config = dict(
    n_head=4,
    head_dim=64,
    qk_norm=True,
    init_std_o=0.0312,
    lr_mult_down=3.0,
    beta1=0.9,
    lr_head=0.00496,
    grad_clip=1.0,
    batch_tokens=[32768, 65536, 98304],
    train_tokens=430300000,
    steps=6634,
)
MLP neurons of a small language model. Each row is named by its layer, matrix (down: output weights) and neuron, and shows model dimensions 0-63. Each number is 128 + 24 x the weight over its row's rms, rounded and kept within 0 to 255.
After each neuron's rows, "fires before" lists the tokens most often just after its 100 highest values on Wikipedia text that the model never trained on.

L2.down770 [ 92 153 123 113 142 125 130 140 120 137 156 136 116 138 190 127  90 135 143 142 136 108 112 150 135 110 109 141 153 134 137 167 139 140 127 161 149  86 165 127 112 160 127 138 113 108 101 129 121 130 144 119 134 143 153 113 135 132 121 163 147 116 147 181]
fires before: "en", "s", ".", "t", "v", "ent"

L3.down451 [118 141 135 149 124 142 121 103 165 155  56 109 174 123 108 194 122 126 147 140 107 160  91 123 138  96 147 119 142 165 106 109 151  99 138 123 106 138 147 155 104 150 116 115 126 155 119 131  75 116 123 153 109 151 148 107  95 141 169 134 142 133 150 127]
fires before: "t", "d", "v", " the"

L4.down79 [125 126 118 163  88 116 118 116 122 106  99  84 139 120 120 159 123 127 160  84 131 123 109 136 113 128 150 117  98 117  92 121 115 143  98 148 104 133  98 137 111  97 124 162 143 166 218 117 101 154 174 138  94 157  86 126 101 137 115  97 147 144  79  80]
fires before: "ic", "is", "ation", "ar", "u", "il"

L8.down409 [108 113  92 151 124  76 170 160 158 149  97 126 133 104 127 108  97 117 115 138 106 155 106 144 154 109 102 104 110 111 176 128 133 120  77 118 154 150 171 133 132  89 105 110 143 136 113  92 157 161 194 110 146 125 160 110 135  99  92 102 137 120  96 160]
fires before: "or", "y", "s", " c", ",", "ay"

L10.down154 [118 102 128 163 169 174 136 136 186 119 110 108 183  99 135 115 117 110 130  92 125 135 124 101  96 101 115 142 129  95 112 186 133 108 153 152 138 114 105 131 133 135 162 124 120 103 134 100 141 135 154  88 132 145 102 122 133 151  90  97 117 129 124 131]
fires before: "0", "1", "6", "4", "5", "2"

L6.down621 [ 95  90 146 144 124 106 156 135 144 132 109 154 170 142 116  89 139 141 102 114 152 158  92 160 100 111 131 122 138 138  67 100 143 167 159 107 150 166 114 111 125 154 173 125 104 107 126 146 113 119 125 117 141 117 152 144 122  89 168 100 142 154 129 140]
fires before: " ", ",", "ary", "u", "2"

L2.down897 [121 115 123 129 163 119 128 136 137 110 131 113 139 106  78  97 127 121 133 102 115 130 108 121 103 123 188 128 122 106 148 177 123 146 133 148  91 125 144 128 128  91 142 120 161 130 123  98 121 123 126 118 106  89  96 157 119 167 131 145 108 127 157 128]
fires before: "m", "5", "1", "0", "2", "201"

L8.down492 [100 137 101 129 135 140 111 116 181 171  79 132 128 124 133 127 138 129 116 177 159 134 164 107 120 155 141 175 119 130  88 161 107 123 122 116 134 137 125 136 162 189 129 137 107 122 143 158 123 123 115 102 126  93 101 128 121 102  98 102  96  68 165 120]
fires before: "e", "al", "ou", "t"

L8.down688 [111 143  97 125 121 113 105 120 165 130 164 123 121 164 121 151 135 153 122 147 149 152 133 167 150 153 134 170 140 162 110 121 119 139 143  70 136 130 114 131 121 137 120 127 165  83 115 113 126 156 146 158 148 141 142 111 102 147 135 109 102 130 150 128]
fires before: "6", "5", "3", "7", "1", "2"

L2.down735 [ 94 141 141  88 116 141 149 112 143 110 132 138 147 106 115 139 158 119 114 174 122  87  96 144 133 128 140 122 142 121  79 127 129 109 161 118 114 106  75 139  86 152 162 128 110 126 115 113 118 111  98 118 126 145 111 140 131 168 143  79  86 166 164 147]
fires before: " ", "ember", "o", "en", "ish"

L8.down352 [133 173  82 141 102 140  99 138 116  99 149 146 134 116 115 145 187 107 106 132 101 115  97 144 104  79 123 125 145 124 153 124 138 189 127 133 102 119 117 135 123 170 165 150  89 170  93 147 167 138 136 194 154 140 125 146  75 110 156 124 138 111 156 145]
fires before: "op", "ter", "p", "t", "am", "c"

L3.down31 [142 112 103 138 152 115 102  81 156 145 100 115 103 148 156 128 145 104  86 139 129 121  93  76 128 154 122 119 158 167  64  94 106 148 107 163 143  93 142 148 134 189 137 116 155 159 117  88 113 158 109 137 123  99 140  79 147 130 131 131  91  92 145 128]
fires before: "al", "e", " the", "n"

L2.down209 [147 145  92 138 136 120 132 111 118 109 111 140 119 137 126 108  98  93 137 163 132 142 118 150 110 102  84 121 104 101 100 155  82 152 154 118 159 197 119 138  87 122 162 132 140 112 121 137 148 101 131 169 132 132  99 151 159 157 161  77 158 163 150  86]
fires before: "ld", "nt", " ", "n", "t", "k"

L3.down733 [128 130 151 155 160 122 111 118 155 110 112 132 115 134 126 115 123  77 101 111 107 156 120 147 101 128 132  85 114 121 112 120  92 106 124 128 141 123 142 153 125 105 158 110 125  94 166 176  91 129  84 147 113 109 119 102 151 163 105 134 187 152 146  97]
fires before: "s", "an", " |", "le", ","

L3.down693 [112 136 161 118 125 128 127 114 138 141 115 120 118 127 131 134 119 140 108 111 110 111 140 166 142 195 121  72 172 149  67  97 147 140 119 148 146 130 147 134 127  99 128 125 191  79 133 140 117 115 107 161 102 150 137 111 130 132 129 155 142 140 146 138]
fires before: "ed", "er", "th", "ing", "e"

L2.down830 [127 118 118 100 127 176  93 109 136 128 125  76 126 139 116 128 111 135 124  74 124 135  93 177 153 106 122 141 163 140 109 128 107 101 140 105 117 164 121  98 113 106 143 105 127 117 137 119  91 137 145  83 151 119 143 128 114 113 145 188 137 174 141  98]
fires before: "un", "is", "it", "on", "ic", "y"

L3.down896 [154 110 123 131 132 134 126 139 136 120 127 118 120 140 179 161 127 157 158 143 111 167 141 163 159 104 142 141 127 125 120 165 144 171 129 113 121 112 134 194 112  93  81 133 157 118 133 122  96 123 119 112  97 159 116  95  96 156  90 112 121 120 140 168]
fires before: "ing", "ation", "es", "ed", "al", "el"

L10.down1002 [144  91 112 134 127 104 122 107 111 104 127 162 138 121 120 127 188 111 107 141 139 158 124 164 157 135 135 144 138 141 131 104 143 150 127 136 150  91 138  91  88 140  56 146 155 118 160 123 125 142  72 159  80 153 147  82 168 156 130 124 124 124 113 111]
fires before: "ion", "ions", "p", "0", "4"

L11.down440 [140 132 130 125 157 112  91  90 140 130  96 130 134  91 146 101 141 186 157 128 115 144 122 118 161 121 122  90 113 171 114 148 143 125 162  62 174 161 126 134 121 111 102  74 142 126 151 130 123 141 119 164 148 147 104 187  92 119 122 161 146 136 138 147]
fires before: "t", "e", "us", "am", "f", "il"

L4.down930 [128 154  98 136  99 172 113  75 117 125 135 176 159 133 116 126  94 173  71 172 105 111 122 146 158  85 108 134 146 159 129 103 103  92 134 154 114 163 110 137 133 126 121 112 125 105 150 146 154 156 164 121 162 139 115  99 115 108 149 128 122 105  93 135]
fires before: "er", "es", "s", "us", "el", "f"

L4.down27 [115 136  88 171 145 151 103 145 156 163  76 116 125 148 165 153 127 136 132 135 100 158 136 123 142 115 143 130 144 156 142 140 155 121 156 120 101 111 134 114 130 167 127 144 129 104 162 193 158 163 165 134 186 147 153 108 163 151 131  77 112 125 124  75]
fires before: "d", "er", " of", " "

L10.down80 [114 174 132 126 151  80  98 100 139 141  64 130 151  91 146 112 147 162 101 127 126 134 171  78 168 126 138 118 152 134 152  72  84 148 140 123  95 124 122 153 126 147 149 129 171 158 136  83 126  98 152 114 118 167 194 141 124 151 112 139 150 120 153 112]
fires before: "t", "r", "ep", "o", "q", "e"

L4.down224 [103 147  99 109 131 117 141 128 102 119 107 163 148 158 121 156 120 160 139 125 127 120 106 131  94 132 121 148 103 142 110  88  70 134 159 139 146 123 143 136 158 142 115 136 101 130 104 142 123 152 110 137 126 158 126 112 145 131 156 149 160 135 136 158]
fires before: " ", " P", " S", " C", " T"

L4.down116 [107 136 115 102  98 127 134 121 118 126 159 157 164 127 154 159  84 113 118 134 173  87 150 143 134 126 118 157 108  99 112 132  63 183 144 147 129 126 121 135 115 150 107 123 147 110 132 173 122 132 117 143 119 136 107 121 107 137 122 105 137 136 133 114]
fires before: " ", " S", " P"

L3.down864 [ 92 120 164 150 141 158 146 111 154 133  78 146 163 137 153 132 138 152 158 123 134 160 119 151 110 133 112 115 161 140 134 127 138 123 106  89 117 152 101 151 117 110 113 134 156 125 121 153  96 136  83 136  77 155 129 126 138 122 123 132 151 127 159 130]
fires before: "e", "ing", "le", "ed"

L10.down705 [173 128  85 124 100 185 142  92 164 130 138 201 129 123 150 126 135 142  92  84  75 117 148 108 119 118 159  84 132  80 132 153 141 140 140  99 169 130 141 117 159 147 106 104 127 136 134 129 121 120 133 122 122 126 154 120 139 110 104 129 155 157 132 108]
fires before: "ew", "ation", "or", "ot", "F", "ov"

L10.down140 [149 121  86 138 162 178  75  95 166 117 155 172 120  98 114 113 108 182  94 103 132 100 110 119 101 131 101 126 131 143 167  92 104 104 115 130 138 102 125 108 111 133 110 140 134  89 138 128 113 127 109 157 139 142 123 112 129 112 124  88 111 153  92 115]
fires before: "ic", "y", "s", "if", "is", "ol"

L2.down428 [102 143 130 121 126 118 142 149 123 129 109  95 136 108 148 125 169 117 150 135 121 145 112 173 149 149 101  81 111 119  82 138 104 114 133  91 148 166 122 149  85 123 134 169 127 120 156 151  85 124 105 135 121 155 113  90 100 159 148 102 146 121 159 112]
fires before: ",", ".", " |", "a", " and", "\n"

L3.down841 [109 121 140 158 160 123 137 130 184 114 108 142 114  95 107 160 143 110 112 121 116 152 138 123 140 129 180 130 137 109 135 133 127 135 145 142 108  81 108 129 131 135 138 131 137 120 146 127 130 159 128 133  93 102 170 145 104 178 125 146  95 108 145 118]
fires before: "2", "5", "4", "0", "8", "9"

L3.down667 [116 125 108  95 146  82 122 190 183 156 158  72 124 181 103 147 148 130 128 141 135 106 144 113  89 152 126 121 116 108 143 138 130  88 140 140 146 113 107 129 101 174 154 130 108 129 115 108 118 118  84 177  99 129  93 156 109 119 137 109 141  92 139 106]
fires before: "d", "f"

L10.down46 [148 143 125 131 121 129 159 176 136 127 117 113 129 106 142 114 123 142  98 159 154  92 117 108 141 115 168 112 129 120 126 157 167 127 126 122 168 118  85 121 122 120  99 127 117 116 136 134 156 152 126  84 132 139 153 131 137 104 133 133 114 123 157 108]
fires before: "n", "ed", "s", "es", "ing"

L11.down662 [151 113 105 140 122 118 114 119 145 124 192 130 179  85 125 147 115 195 123 129 155 137  72 102  90 120 132 120 123  89 155 105 101 120 152 122 123 114 179 119 195 119 135 123 139 102 120  82 129 115 169 109 142 103 132 147 141 137 160 143 103 110 119 156]
fires before: "2", "1", " ", "3", "5"

L4.down870 [149 125 114 122 113 154 104 131 129 139 148 118 107 146 101 142 145  87 111 166  72 168 142 140 134 143 120 155 128 155 120  88 170 105 176 122 163 172 165  90 104 149 104 144 102 148 123 115 128 185 131 152  89 130 136  84 109 120 131  97  95 110 131 134]
fires before: "ing", "ed", "ion", "s", "ions"

L2.down382 [122 143 128  59 143 148  97  82 117 129 133 112 147  98 149 159 165 126 134  94  99 125 149 155 123 124 116 105 103 144  88 123 121 122 130 111 104 163 136 123 118 114 139 147 135 140 142 121  85  69 111 143 151 158 122 135 169 167 112 120 135 179 137 106]
fires before: "en", "v", "g", "ad", "f", "ver"

L8.down925 [ 91 149 140 125 106 143 117  97 149 137 157  90 128 153 121 117 100 183 140 135 151  80 114 139 148 136 113 105 129 169 137 137 121 138 131 128 135 144  65 145 147 152 100 100 118 137 115 122 143 147 161 144 170  93 100  88 175 115 140 126 105 109 138 111]
fires before: "o", "e", "ic", "ent"

L3.down265 [121 109 155 138  96 131 126 131 164 165 160 137 164  95  75 152 180 148 151 146 148 144 162 173 108 176 156 140 153 118  76 120 160 113 167  89 134 131 132  97 132 140 152 153 105 160 131 131  86 136 110 123 130 110 126 107 106  99 154 127  97 132 148 114]
fires before: " ", "od", "2", "199", "202"

L11.down759 [118 129 159  93 115  96 106 164 129 131 143 138 131 144 127 119 153 105 129 110 141 108 126 157 123 127 119 141 118 116 153 143 130  87 110  82 133 113 111 139 173 114  92 110 145 113 104 136 157 107 162 120 110 156 138 141 166 127 136 132 141 121  85 112]
fires before: "n", "b", "ing", "in", "en", "y"

L8.down789 [156 137 142  65 119 112 105  90 148 101 145 117 108 140 107 152 108 130 119 106 126 142 113 124 142  97 134 108 112 127 143 150  94  83  70  91 125 166 140 123 108 114 119 106 156  79 141  94 186 169  89 108 144 148 137 117 113 121 110 114 144 131 125 103]
fires before: "ce", "c", "t", "f", "ent"

L4.down899 [ 98 154 118 108  88 138 122 109 166 125 123 176 165 129 116  97 115 134  87 138 145 128 125 121 152 149  75 124 127  97  95 127 108 128 165 118  77 124 129 149 117 131 131  96 119  70 121 131 186 130  99  97 155 161 118 124 153 133  94 140 107 152 161 157]
fires before: "ce", "e", "c", "ch", "s", "er"

L8.down101 [107 118 111 113 134 110  83 149 158 182 133 119 179 124 139 129 163 115 116 102 122 111 127 122 114 134  89 107 101 150 121 169 134  88 120  93 124 117 121 135  82 112 105  85 179 109 144 131 132 122 116  65 151  94 125 132 123 133 185 105 158 123 141 116]
fires before: "e", "le", "-", "or", "el"

L4.down366 [165 171  78 140 102 143 142 110 151 135 116 129 161 136 142 145 145 130 135 142 139 148 170 155 111  86 126 197 145 112 123 157 129 124 113 141 130 117 128 106 111  75 112 141 123 101 128 116 134 136 134 154 146 124 164 115 103 130 151 131 146 136 144 116]
fires before: "ber", "v", "e", "t", "ut", "ort"

L8.down873 [123 147 120 161 113 145 114 140 123 102 137 172 146 161  81 125 133 152 150 146  99 140 147 131 126 132 150  77 153 167 144 109 123 136 142 158 132 139 112 153  81 148 119 110 118 133 133 123 125  82 131 174 138 130 179 140 142  84 134 139 144 128 193 121]
fires before: "t", "ver", "p"

L2.down596 [122 169 130 125 124  91 110 123 134 102  97 119 154 153 149 122 121 140  98  98 117 153 161 124 143 134 138 115 138 128 121 155 154 120 114 104  77 154  93 155 139 111 150 125 124 119 158 177 124  82 102 181 147 111 145 113 152 131  83  92 169 140 114 121]
fires before: "t", "S", "e", "k", "al"

L8.down443 [111 183  84 115 177 122 100 128 169 150 159 124 140 162 101 131 118 108  91 122 149 139 135 101 103 121 103 118 141 130 155  96 118 136 120 156 113  91 124 123 139 107 149 141 135 134 116  99 114 113 126 120 129  93 131 142 152 101 189 101  94 122 152 107]
fires before: "s", "f", "t", "m", "c"

L3.down712 [ 98 166 133 118 115 127 108 103 119 196 114  94 110 116 116  86 110 130 144 166 117 125 107 167 155 138 113 147 176 159 125 132 140 121 135 120  84 162 133  80 132 141 123 106 139 170 128 124  76 143 154 142 135  91 176 147 134 131 148 109 123 156 104 105]
fires before: "an", "en", "are", "os", "le"

L2.down249 [132 104  85 118 104 124 126 103 110 169 161 133  84  91 131  77 129 120 121 101 145 122 164 133 131 138 167 144 114 148 138 177 159  81  94 101 117 139 132 120 150 124 145 109 121 101 126 140 123 123 157 109 202 146 153 113 179 104 160 116 105 166 152 147]
fires before: "ing", "ard", "e", "er", "ed", "s"

L6.down308 [172 151 127 163 100 124 133 126 139  82 102 160  94 154 136 130 133 134 130 161 120 157 136 132  98 101 122 168 158 143 130 129 145 112 144 152 139 111 111 112  89 112 170  95 137 107 104 173 161  94 133 171 120 124 146 126 140 140 164 124  96 141 132  99]
fires before: "at", "ity", "e", "al", "t", "es"

L8.down817 [119 134 149 101 114 127 116 108 147 109  91 132 122 119  95 150 136 161 141 112 104 101 135 108  88 112 111 154 160 133 119 162 127 112 101 158 145 122 185 103 140  99 158 152 120  93 150 119 132 125 124 121 146 102 137 129 146 123 137 146 128 158  91 126]
fires before: "oc", " |", "\n", "res", ")", "ub"

L4.down782 [117 106 113 159 134 134  94 122 120 158 109  94 147  99 167 144 142 150 179 123 104 126 126 131 122 101 127 120 117 129 133  98  98 157 154 131 119 115 120 100 148 119 117 149 108 139 136 137  93 152 155 167 101 159 116 158 115 110 114 147 158 141 138 113]
fires before: "ers", "p", "or", "us", "il", "ic"

L10.down832 [173 116  78 102  95 121  81 132 132 129 114 147 119 156 129 120 146 140 148 114 105 140 114 117  56 146 145 122  94 159 141 153 125 139 131  58 110 137 144 146 154 164  90  88 125  97 109 132 111 129 124 119 156 143 119 119 100 119 122  89 135 138 136 145]
fires before: "ot", "am", "or", "ew", "e", "ort"

L6.down441 [134 149 154  73 135 106 149 142 141 100 145 143  92 132 106 108  91 143 121 120 130 137 116 127 126 106 112 117 160  98 127 137 138 149 134 125 107 154 162 153 122 106  91 117 123 106 112 130 123 150 150 115 144 128 157 152 159  97 119  75 119 150 162 151]
fires before: "s", "\n\n", "y", "==\n", " a"

L6.down663 [113 110 113 160  99 177 141 154 121  99 101 144 142  96 105  88 123 145 124 138 128 147 146 174 122 168 139 115 159 127  30 118 137 108 150 115 131 140  95 131  89 133 129 116 138 130 150 153 103 125 110 145  97 139  98 118 156 128 171 142 122 150  98 125]
fires before: " ", ",", "2", "1", "19"

L4.down892 [152 128  96 171 165 144 155 140 146 162  90 127 135 114 137 128 103 111 128 169 138 106 130  86 112 135 143 170 115 143 155 146 146 142 132 143 146  90 138 104 113  89  95 131 162  72 146 108 155 103 108  97 110  99 132 102 137 112 114 145 136  92 135  53]
fires before: "e", "ial", "es", "w", "ers", "er"

L10.down25 [113 149 118 118 152 160 101 137 143 170 105 137 118 129 163 157 129 144  88 127 127 185 118 106 140 112 109 120 135 121 131 134 154 131 171 160 127 134 137 121  85 129  88 113 117 155  88  99 121 133  90 139 152 123 137 142  73 115 148  92 135 108 141 112]
fires before: "il", "d", "ic", "i", "y", "t"

L6.down176 [105 121  89 105 120 170 127 164 133 163  87 114 143 154 147  85 108 150 109 111 140 111 122 154 144 162 125 154 143 142 113  94  95 132 157 108 150 133 133 114 127 142 130 138  97 174 124  98 113 107 133 139  86 149 138 132 165 137 158 103 127  93 118  70]
fires before: "le", "l", "en", "ed", "an", "ation"

L11.down950 [166 149 146 110 145 134 155 126 125 159 105 114 157 113 136 111 124 112 150 168  98 113  82 172 126 110  98  86 119 140 170 122 138 156 125 125 100 128 125  94 122 122 152 174 143 103 133 115 152 138 118 153 170  94 158 130 143 158 107 119 183 113 119 110]
fires before: "t", "ed", "ot", "w", "il", "y"

L8.down456 [134  95 159  84 111 115 152 135 120 127 156 112 137 115  96 129 128 106 114 150 133 143 175 152 158 117  78 108 152 120  85 154 151 113 135 120 140 127 108 114 153 115 142 143 111 127 117 170 114 120 166 146 148 143 110 117 146 122 107 133  96 115 134 121]
fires before: "on", "b", "her", "s", "h", "c"

L2.down133 [152 149  92 144 105 157  81  95 119 155 106 121 116 192 168 117 125 136 161 127 124  99 163 163  76 119 153 124 118 162 129 127 100 112 168 127 144 124  90 147 118 115 122 143 107 140 142 119 142 109 112 157 106  82  82 195  75 159 105 135  76 147  95 177]
fires before: "p", "l", "t", "ul"

L6.down520 [131 120 114 153 147 156 126  90  99  67 120 120 141 142 132 105 170 130  94 119 152  96  99 149 127 112 163 116 107 170 137 131 134 132 161 138 141 126  82 137  85 157 128 108 130 118 145 110 128 155  78 141 133  93 121 156 153 122  88 149 107 115 104 114]
fires before: "l", "ot", "t", "k", "e", "on"

L3.down665 [ 94 161 144 123 100 111 126 120 124 167 166 142 128 154 130 100 152 154 144 131 141 162 154 140 129 149 180 112 120 134  60 130 110 143 135 122 131 137 103 142  95 167 108 180 140 150 171 160 122 181 120  96 110 131 137 120 141 106 140  78 159 137 135 135]
fires before: "p", "id", "ul", "ord", "ear", "on"

L4.down42 [ 97 134 119 150 119 135 113 102  77 111 132 138 155 117 130 158 135 148  94 139 123  83 146 149 122 112 125 127 103 123 118 128 128 145 132 144  87 145 105 147 133 122 100  93 146 123  84 116 158 174  96 116 121 164 130 114 148 173 127 116 145 167 151 155]
fires before: "ist", "ch", "g", "ge", "ack"

L11.down228 [137 144 135 128 116 133  99 146  99 162 133 107 124 127 141 117 127 148 155 161 127 103 120  99 136 143 142 126  95 132 169 154 150 126 111 118 122  84  84 121 138 107 130 103 123 118 140 133 141 148 115 129 121 113 121 116 193 161  97 161 109 106 131 121]
fires before: "z", "ed", "ation", "e", "ing", "er"

L10.down701 [157 145 140 147  95 147 105  95 191 110 102  93 155 155 127 130  74 121 146 131 104 159 118 126 145 159 128 122 129 141 109 145 140 154 137  78 141 147  84 153 143 159 131  98 142 121 159  96 156 159 100 147 148 165 150 137 140 104 120 132 116 182 198 124]
fires before: ".", "2", "ess", "it", "1"

L2.down248 [117 127 113 181  65 129 135  90 140 120 124 128 126 100 118 141 149  89 139 182 154 152 102  96 136 108 161  84  98 126 110 130 125 122 160 128 100 151 103 150 112 139 137 104 122 110 130 169 122 134 130 124 141 117 111  85 141 132 123  49 100 121 145 122]
fires before: " ", "o", "r", "t", "ri", ","

L6.down351 [107 130 170 127 133 149 134 132 110 136 149  69 136 120 136 118 137 126 158 164 123 111 118 125 132 101 147 175 131 125 162 137 168 125  98 139 152  91 119 121  99 117  86 165 118  84 172 119 114 108 106 151 126  99 161 187 105 106 164 148 144 120 109 117]
fires before: "n", " in", "t", "g", " a", "ot"

L3.down413 [ 93 187 118 110 104 121  98 112 148 132  89 110  89 120 169 130 110 138 102 155 142  86 158 155 106 152 182 120 135 112 100 126 134 126 141 137 112 107 112 122 137 131 162 155 134 187 162 109 180 136 160 140 133 119 132 138 105 151 115 143  83 159 132  96]
fires before: "p", "ing", "t", "er", "ers"

L4.down914 [177 182 144 101 117 117 100 123 111 125 123 126 147  70 108 114 115 171 118 113 126 166 135 100 124 138  90 125 116 142 126 131  93 120 166 144 131 153 126 145 121 149 100 113 137 110 141 169 139  74 127 139 162 135 135  86 148 203 125  94  95 155 120 137]
fires before: "r", "ad", "ure", "f", "u", "av"

L2.down684 [ 74 154 117  99 103 100 120 132  96 109 126 115 112 151 150 144 131 137  93 161 102 165 143 160 132 127 122 103 121 147  69 146  81 143 145 129  94 156  89 115 121 126  85 130 104 155 138 105  94 129  75 127 109 154 164 123 103 117 115 107 123 122 145  83]
fires before: "p", "id", "ear", "le", "ul", "v"

L2.down210 [131 166 184  82 119 154 105 107 135 102 114 138 144 147 134 115 109 130 155 127 119 122  93 124 146  82 154  91 120 153 142 146 133 114 136  73  82 149 112 114  99  99 128 140 159 119 148 133 139 119 121 112 127  91 128 116 114 134 111  94 167 175 113 122]
fires before: "t", "th", "k"

L6.down1013 [138 109 111 156 122 151 125 105 145 166 157 127 112 138 127 148 111 111  99  96 105 135 138  98 124 116 139 125 134 141 132 114 131 101 187 117  95  85 161 148 124 108  87 133 153 131 147 114 126 125 131 162 154 139 157 162 153 139 116 141 113 142 116  83]
fires before: "e", "t", "er", "ic", "d", "th"

L2.down397 [125  97  80 156 142 142 169 152 121 111 136 150 120 142 126 139 130 141  99 137  79 142 158 151 106  83 138 154 138 120 154 173 100 105 129 175 113 100 123 152 108  84  95 128 150 116 110 124 117 161 103 100 151 110 135 112 125  95 126 102 129 118 136  90]
fires before: "ed", "t", "e", "s", "ion", "el"

L2.down715 [122 142 144 130  88 116  94  79 185 186 137 116 135  78 156 156 166 102 141 154 117 159 147 178 130  90 136 141 153  73 164 126 130 139 109  87  88 159 117 131 136 153 169 117 138 137 117 136 159 144 122 122  90 124 118 175  96 149 115  91 117  90 156 137]
fires before: "e", "u", "al", "il", "um", "es"

L8.down450 [123  80 155 136 143 107 173 119 147 102 134 163 141  91 100 122 103 122 160  91 117 104  93 111 163  77 128 148 171  91 105 145 129 135 115 146  97 145  90  91 141 143 118 165 149 124 118 186 146  95 162 111 165 181 193  92 130 122  76 148 109 171 107 140]
fires before: "b", "er", "x", "c", "ct"

L2.down194 [154 173 102 123 114 144 101 116 135 116 123 111 134 146 162 127 127 106 151 145 107 158 101 143 124 148 139  88 122 115 140 124 143 107 125 132  86 118 113 165 121 104 136 139 167 120 168 114 117 116 115 123 116 112 123 120 121 151 127  94 175 149 129 114]
fires before: "ct", "ly", "th", "n", "v"

L2.down738 [ 81 105 100  92 127 161 155 122  44 120 115  98 105 151 154 115 121 105 135 130 152 140 111 176  93 122  80 131 130 134 143 136 124 113 112 120 111 113 120 136 126 101 103 127 179 121 132 112  97 162 109 108 194 165 173 128  99 145 114 159 141 143 164 132]
fires before: "on", "y", "s", "ies", "em", "i"

L10.down956 [154 147 135  74 108 152 124 122 137 130 106 163 130 120 125 130 120 117 101 115 143 121 159 166 107 109 149 131  83 109 132 168 151  89  84 124 111 139 126 103 162 127 165 138 120 121 138 120 144 102 160 134 107 133 196 144 151  72 129 132 147 113 100 111]
fires before: "ed", "ing", " ", "y", "ab"

L8.down705 [115 164 162 110  98 129  93 125 181  84 101 138 128 131 131 115  92 126 135 142 122 125 136 109 144 124 143 142 125 140 174 139 119 135 152 102  87  97 121 157  92 121 169  95 152  91 154 130 138 106  89 130 152 142 130 130 161 128 140  94 116 109 119 153]
fires before: "|", "-", "c", "on", "A", "s"

L10.down76 [135 154 126  92 138 112 147 146 165 123 173 147 117 130 155 112 127 153 113 172 156 165 113 150  80 133 133 121 151 121 103 175 134 112 115 130 160 113 166  92 106 142 132 117  64 111 102 152 136 144  87 139 117 111 134 122 139 135  90 135  80 126 111 128]
fires before: "ed", "t", "as", "s", "ad"

L3.down62 [136 108  92 106  87 118 152 141 150  85 143 113 120  88 102 130 115  71 144 120 138 133 111 153 114 119 135 132 136 129 101  79  79 106 184 126 126 161 135 145 101 118 123 146 121 130 125 159  90 115 122 103 144 111 122 163 170 166 175  99 134 194 162  90]
fires before: "nt", "n", " ", "ct", "ation", "ic"

L10.down40 [129 138  98 158 106 172 133 145 128 117 114 129 133 176 131 147 125 112 156 130 135 109 204 102 126 127 125 163 122  93 128 104  77 186 164 144 166 139 133  95 127 143 148 144 116 146 136 153 128 127 139 135 141 136 117 149  96 150 112 127 112 125 148 129]
fires before: "ut", "p", "ver", "w", "t", "b"